Weights of a small transformer language model.
Size: 11 layers, 5 heads of 64, vocabulary 2048, 6.05M parameters.
Architecture: learned and rotary positions, tied embeddings.
Training: a variant of Muon for these matrices, 14100 steps.
MLP neurons of a small language model. Each row is named by its layer, matrix (gate and up: input weights; down: output weights) and neuron, and shows model dimensions 0-127. Each number is 128 + 32 x the weight over its row's rms, rounded and kept within 0 to 255. A neuron's up and down rows have the sign that makes its largest values positive.
Before each neuron's rows, "fires after" lists the tokens most often just before its 100 highest values on Wikipedia text that the model never trained on. A number after a token or word is its count.

fires after: " tr" 25, " me" 17, " Ro" 8
L2.gate51 [154 113 129 118 171 126 132 160 105 136 130 109 114 103 136 125 152 124  69 132 158 107 138  50  99 113 154 128 155 102 143 152 125  82 226 162 112  68  80 100 133 148 174  89 160  87 148  66  83 139 155 155 106 126 102 111 138 126  84 161  99 142 137 172 129  87  89 171 153 168 156 186 102  97 151  95 166  91 123 127 128 116 125 109  36 132 147 170 137 104 129 148  60  86  86  93 163 176 136 130 100  49 114 135 160 172 190 120 158 155 127 148 124 106  89 136  95 132 111  57 121 134 120 167 122 137  91  63]
L2.up51 [182 120 137 112 105  83 141 151  88 112 129 110 177 165 145 141 184 122 125 127 111  74 145  77 155 174 133 105 104 147 122 164 115 124 182 177 146 110 125  83 154 116 188 119 151 113 188  92 132 165 118 199  77 150  67 172 130 138 129  92 137 132  96 114 144 100  99 123 101 147  84 146 103 115  76 126 145  82 119 123 133  60 169 127 122  68 131 113 125 134 179 152 160 127  74 155 177  91 159 135 113  60 144 140 164  97 174  67  89 158 100 149 118 103 155 111 123 154 118 122 152 126 132 121 138 154  86 116]
L2.down51 [ 67 134 134 152 127  81 112 130 174  99 103 101 141  98  96  91 110 106 184  96 110  99  49 103  85 123 149  92  88 152 167 158  92 124 137 112 120 145 131 120 190 148  70 112 132 133  88  69  95  86 118 133 111 107 147 121 131  81 132 157 159 149 142 103 158  99 108 157  61 130 101 111 111 125 113 107 129 162  95 126 139 122 113 109 132 183 114 120 100  98 117  65 149  60 150 116 156 113 148 162 137 185 184 148 177  99 144  46 109 116 155 125 169 151 164  73  92  98 120 174 136 133 115  78 123 118  95  79]

fires after: " ro" 14, "2" 12, "ot" 10, " National" 7, "g" 7
L3.gate245 [119 110 169 117  95 171 102 129 165 166  71  91  78 114 119 114 180 159 144  92 128 104  97 104 144 152 107 149 134 174 119 127  84  84 173 129 141 110 128 135 160 147 142 104 153 124 152  90 120 114 174 112 140 120 118 153  72  86 165 179 126  95 128 162 128  86 145 122 145 200 176 127  63  93  51 100 103  79 109 133 155 142  82 106 121 174 153 131 161 109 175 165 106 134 120 199 127 113 116 149 200 145 111 161 108 159 152 137 117 181 168 201  90 127 148 117 158 124 133 119 179 128 104  80 112  75 126  69]
L3.up245 [123 112 134 150 135 117 178 135 130 125 113 132  62 101 137 143 180 121 152 105 120  67 104 123 154 128 167 161 107  86 153 151 138 144 155 161 122 121  70 133 109 122 151  96 134 152 151  43 142 185 196 124  74 121 161  75 137 113 110 139 178 140 152 144 203 143 165 136 140 161  99  86 189  71 115 112 153  91  94  83 120  92  89 129 131 191 105 101 148 158 130 147 111 119  96 150 124 184 142 138 108 118 145 156  90  91 140 102  91  73 155  90  77 162 149 114  81 107  91 118 114 139 147 196 125  94 153  78]
L3.down245 [116 159  81 113 133 108 155  98 125  55 167 130 130 149 176 125 130  88 174 131 137 124  87  97 189 152 159  72 163 147 155 160 121 105 160  93 132 130  65  99 155 127  88 168 124 120 116 116 121 111 101  86  89 158 176 173 140 194 145  97 108  89 147 106 126 158 144 189 176  99 136 146 132 183 117 138 136 165 192 160 165  98 100 201 130  99 181  85 120 119 141 152  80 138 154 155  88  94 134 114 143 143 163 116 125 149 147 117  78 113 118  86 212 138 161  93  96 111 173 158 121 156 144 115 111 146  74  67]

fires after: " wh" 30, " w" 8, "owever" 8, "h" 7, " that" 5
L2.gate390 [114  93 115 124 162 104 131  84 118 172 119 175 112 214  74 102 171 154 162 161 147  79 179 152 117 103 182 103 120 134 115 108 160 147 165 143 103 191 143  53 149 122  62  99  77 137 158 129  87  83  95 128 166 116 113 185 121 134 112 127 111 146 107 165 122 168 163 123  84 166 136 165 107 113 104 178 168 149 178  83  96 106 145 178 179 149 136  85 107 105  97 158 164  87 149 160 104 111 146 109 116 168 130 175 106 148 103 105  88 101 113 110 120 153  98 135 119  96 109  93 142  88 117 143 100  70 131  97]
L2.up390 [157 115  77  94 174 123 118  94 146  82 178 101  93 159 122 160 150 111 120 123 148 141 107 201 137 110 135 103 128 117  90 178 112 165 185 156 154 188  76  68 148  95 125 161  87 137 129  95 102 138 140  93  92 115 109 155 138 202 131 169 104 135 132 163 118 151 165 163  94 101  99 127 135 110 145 121 132 112 157  72 113 126 104  95  78  91 149  72 144 132 123 166 121 160  96 172 159 137 126 120 213 160 172  94 111 105 210 164 141 123 135 152 150  70 147 199 151 168 171 166  95  93  98 156  83 107 159 137]
L2.down390 [ 72 146 149  53  77  89 122 196 123  87 179  79 134 126 117 121 129 111 119 128  70 172 127 174 109 161  87 172 135 125 133 141 133 122 189 118 143 152 143 147  94  92 157  84  70  96 126 127 156 134 103 115 148  92 108 133  84 132 116 118 187 147 188 161 117 132  32 136 101  80 139 100 128  98 138 122 150 135 101  92 116 130 133 120 110 125 117 153  87 113  65  93  37 129 165 126 165 170 158  95 137 176 176 155 122 138 128 155 146 156 143 122 149 162 117  99 157 148 176 181 155 114 119 158 113 107 184 138]

fires after: " b" 27, "i" 10, " B" 9, "iv" 6
L2.gate150 [148 161 140 164 118 129 107 146 174  77 146  69  86 133 142  78 126 192 100 114 117 127 135 156 156 117 201  90  99  71  78 125  87 150 128 145 103 106 100 155 129 162 139 172 169  75 101 120  93 101 150  80 119 121 179 149 115 169 133 150 170 202 152 117  99 133 149  97  87 102 104 138 161 129  83 112 117 158 117 126 143  95 116 109 141 133 161 155 118 160 210 202 109 136 113 211 128 102 173 202 136 115 102  99  87 155 168 133 134 115 142 194 161 101 126  80 131 160 101 151 105 156 126 120  89 166 117 124]
L2.up150 [118 119 176 118 127 120 120 131 175 126 217  70 115 127 113 142  97  47 122 151 141 126 125 125 107 152 177  91 147  93 129  99 127 135 142 109 109 164 100 102 146 177 145 124 164 121  93 103 114 133 175  67 165 130 156  95  99 143 106 120 139 172 144 146 112 105  98 133 199 106 134 137 130 152  72 160 116 135 163 112 119 133 178  94  99 168 177 148 110 165 230 123 143 159 165 174 116  69 109 197 119  96 100  90 126 164 148 101  93 133 110 152 113 113 133 117 128 147 153 168 122  93  78 147  32 104 140 132]
L2.down150 [114 137  89 134 104 125 126 146 127  61 132 126 140 150  77 154 115 151  96 149 136 106 106 126 162 120 106 113 129 107 123 117 110 193  95 102 168 102  88 116 119  96 135 129 146 111 101 148 137 177 136 159 126 130  66 198  95 103 123 152 128 131  68 117  89 135  81 153 112 158  91 143 120 131 163  96 112 109 144 123 127 157 115 186 121  42 132 147  95 166 111 113  98 183 104 135 138 195  71 139 182 173 188 106 114 153  48 128 108 100 186 171 122 116 144  66 165  91 133 152  82 154 122  99 170 138 146 174]

fires after: "b" 35, " b" 15, " B" 11, "r" 10, " str" 6
L3.gate348 [151 156 108 171 190 151  71 145 160 118 178 100 137  86 197  96 124 109  58 113 131 138 108 122  95  61 167 173 103  89 168 135 181 141 176  77 111 141 135 111 154 149 125 113  99 146 115 137 138 110 156  91 129 171 135 125 113 141 134 164 118 100 134 123 158 129 103 191 109 102 124 131  86 129  83 157 133 155 126 116  59 138 130 164 171 126 141 127  88 128 132 192 176 132 182  74 130 143 161  99 154 110 131  99  99 111 134 126 120 166 175 180 108 165  88  98 104 153 111  64 170 199 119 133  68 140 118 162]
L3.up348 [139 102 146 163 142 153 158  91 136 172 118  96 132 118 173 143 128 159 158  83 129 131 143 118 150  96 163 120  99 119 104 141 203 160 136 105  85  95 110 119 166  98 156 118 118 181 130  98 111 171 104  64 128  99 134 159 127 130  86 120 145 154 166 156  86 151 103 100 123 107 106 153 125 132  94 142 183 149 136 143 160  96  55 121 109  64 130 158 132 120 132  88 135  76 120 146 120  81 155 171 121  85  86  97  85 105 137 132  75 110 147 121 128 115  56 120 130 179 117 164 100 155 103 119 103 169 118 188]
L3.down348 [175 139 121 126  76  91  85 126 149 119 190  89 201 135 135 172 111  70 136 122 129 160  69 191 144 124  94 148  80 181  91 142 145 133 109  87 166 120  96 137 133 110  91 159 112 156 158 128 135 124  93 105 188 157  89 120  92 137  98 111 161 172 164 128 143 144 126 133 168  89 134 135 142 104 145 124 151 122 107 122 101 120 109 172 159  69 155 120 175  73  74  91 110 140 130 161 120 131 130 113 173 179 123  99  76 188 120  75 127  95 153 117  70 144 156 123 158 127 136 203 104 182 119  82 255 100 112 115]

fires after: " b" 20, " w" 15, " B" 13, "b" 8, "B" 5
L5.gate364 [170 173  83 149 159  75 133 157 128  69 131 117 116 104 138 107 137  93 111 122 159 117 135 142 129 155 114 111  44  78  45 127 175 116 172 172 165 169 120 164 172 156 154 133 109 129 148 103  81 145 142 173 163  97  86 129 136 133 178 122 146 146 192 155  98 103 170 175 102 110 129 150 156 112 126 143  42 155 144 218 137 116  95 136  84  93 142 154  84 130 131 125 134 115 130 101 110 120 117 120 159 141 115 126 118 153 179 136 124 121 173 131  92  68 147  83 139  92  66 166 103 146 140 124 143 115 119 179]
L5.up364 [127 143 127  88 180 157 138 145 156 109 247  75 134 104 107 149 168 159  98 125 168  94 101 134 148 150  78 126 125  94  86 143 100 175 144 133 158 151 110 133 147 129  84 108 157 130 187 126 128  62 147 154 161 173 118 140 125 105 124  81 136 105 146 121 110 129  85 122 107  94 122 140  96 121 175 112 130 126 118 143 101 131 105 162 137 142 129 122 104 182 145 135 134 114 195  94  94 104 138 147 121 168 145 114 104 142 218 189 101 139 106 174 104 115  80  54 101 119 115 124 119 146 144 106 101  48 138 142]
L5.down364 [104 166 175 159 164  94 129  80 111 146 103 164 136 120  94 108 176 164  68 193  78  92 102 116 136 101 167  96 107  91  89 108 153  73  60 133 106 108 114 125 128 135 104 141  86 120 146 152  80 144 166 178 112 139  90 153 156 136 135  71 142  95 150 160 168 113 111 166 153 128 108 127 130 123 102 155  39  95 144 154 142 151 134 133 159 113 195 122 109 112  68 184 121  82 124 119 128 170 121 156  81 171 153 178 186 126 170 146 122 111 152 125 150 144 130 104  88 127 146 132  88 147 109 109 144 168 145 139]

fires after: "," 15, " wh" 14, " The" 10, " that" 9, " Ch" 7, " and" 5
L5.gate426 [ 92  96  97 161 133 121 138 124 135 143 127 131 157 118 134 181  99  58 147 152 151 101 191 153 146 185 154  57 185 154 152 143 130 106 138 129 187 145 107 103  72  82  76 120 156 135  88 160 138 123 180 149 126 104 146 119  93  78 102 144 122  67  99 150 187  98 135 136  85 148 120 139 120 134 132 195 171  97  97 148 162 131 151 113 140 132 119  58  45 112 133 100  97 151 216 119 163 148 155 103 127 109 108 122 125 158 111 121 160 109 177 143 145  84  96 123 194  62  92 170 158  90 148 110 135  99 133 151]
L5.up426 [ 99 152  84 135 146  72 158 171 128 150 175 115 145 171 150 128 122 150 154 172 138 122 116 151 164 147 181 133 180 124  53 215 116 151 136 108 115 164 102  92  70  99 138 129  90 102  57  79 138  76 125 136  99 126 116 104 124 108 129 126 138 106  99 117 151 159 144 139 119  79 173 148 128 132 209 151 151  96 112 100 105  94 139 136 132 163  99 108 108 197  92 114  78 117 174 104 100  36 167 142 141 149 154 172 138 132  96 123 167 112 122 106  99  78 150 135 151 125 112 140 161 176 152 170 130 134 174 159]
L5.down426 [130 129  79  92 127 179 185 115 190 126  79 126 192  83 113 162 105 119 108 125 125 131  97 129 153 168 147 112 106  74 101 124 120 142 122 101 159 133 119 113 129 126  62  88 124 168 101 137 173 137 127 164 122  89 164 139 102  80 172 200 137 140 111 158 138 132 101 193 134 109  94 143 150 111 125 115 168  77  87  83 177 185 125 145 157 115 140 190  70 148 127 145  92 161 136 140 110 123 117 131 137 190 108 127 112 144 137 175  99 160 159 170 184 168 182 118 149 127  89 180 210 108  95 148  91 149 157 150]

fires after: " l" 17, " L" 12, " w" 11, " At" 9, " cl" 6, " p" 6
L2.gate70 [160 128 117 167 149 141 149 164 101 115  73 123 104  76 126 105 145 170 149  94 103 105 112 131 161 171 132 143 122 120 185 172 112  78 160 120 154 137 106 158 112 171 153 129 108 103 126 110 112  89 173 113 113 117 187 144 118 100 200 144 124 145 131 142 132 160 157  85  90 100 105 155 148  77 149 144 124  89 197  84 156 192 109 108 130 150 156 126  83 158 162 142 108 126 115  97 151  88  78 173 147 138 103 190 100 108 161 126 112 202  97 116  93 178 123 158 116 166  74 134 142 149 143 152 106 166 135 120]
L2.up70 [ 71 122 120 160 149 111 112 131  88 147 155 103 138 165 120 122  83  76 109 119  77 133 123 141 119  81 124 108  91 143 134  98 126  80 135  88 152 113 140 120  63  96 107  50  50 146 147 131 114 163 137 125 185 131 109 110 105 135 163  99 125 174 162 161 134 161 102 154 121  99 147 146 167 144 173 146 105 121 145 106 146 154  99 175 123 135 125 103 179 147 127 128 106 139 140  96 121 130  99 128 128  91 141 108 177  77 132 114 144  90 150  61  87 136 174 163 147 118 176 146  89 135 186  79 159 109 120  64]
L2.down70 [ 54 124 160 113  90 133 104  74 147 132 142 132 202 107 160 124 131 136 140  31  74 121 107 149 142 102 124 151  91 118 151 143 144 119 134 114 170 110 163 120 102 110  69 108 126 129 149 121 171 153 117 120 178 112 124 114 137 148 100  63 105 110 153 223 126 159  98 116 138 171 113 141 126 204 139 134 141 121  79 102 158 170  90 131 101 148 129  89 132 119 193 140 118  55  65 156 111  81 162 194  96 132  90 134 199 136 163  98 177 139 100 147 161 107  88 150 171 148 154 129  86 161 132 147 139 101 173  85]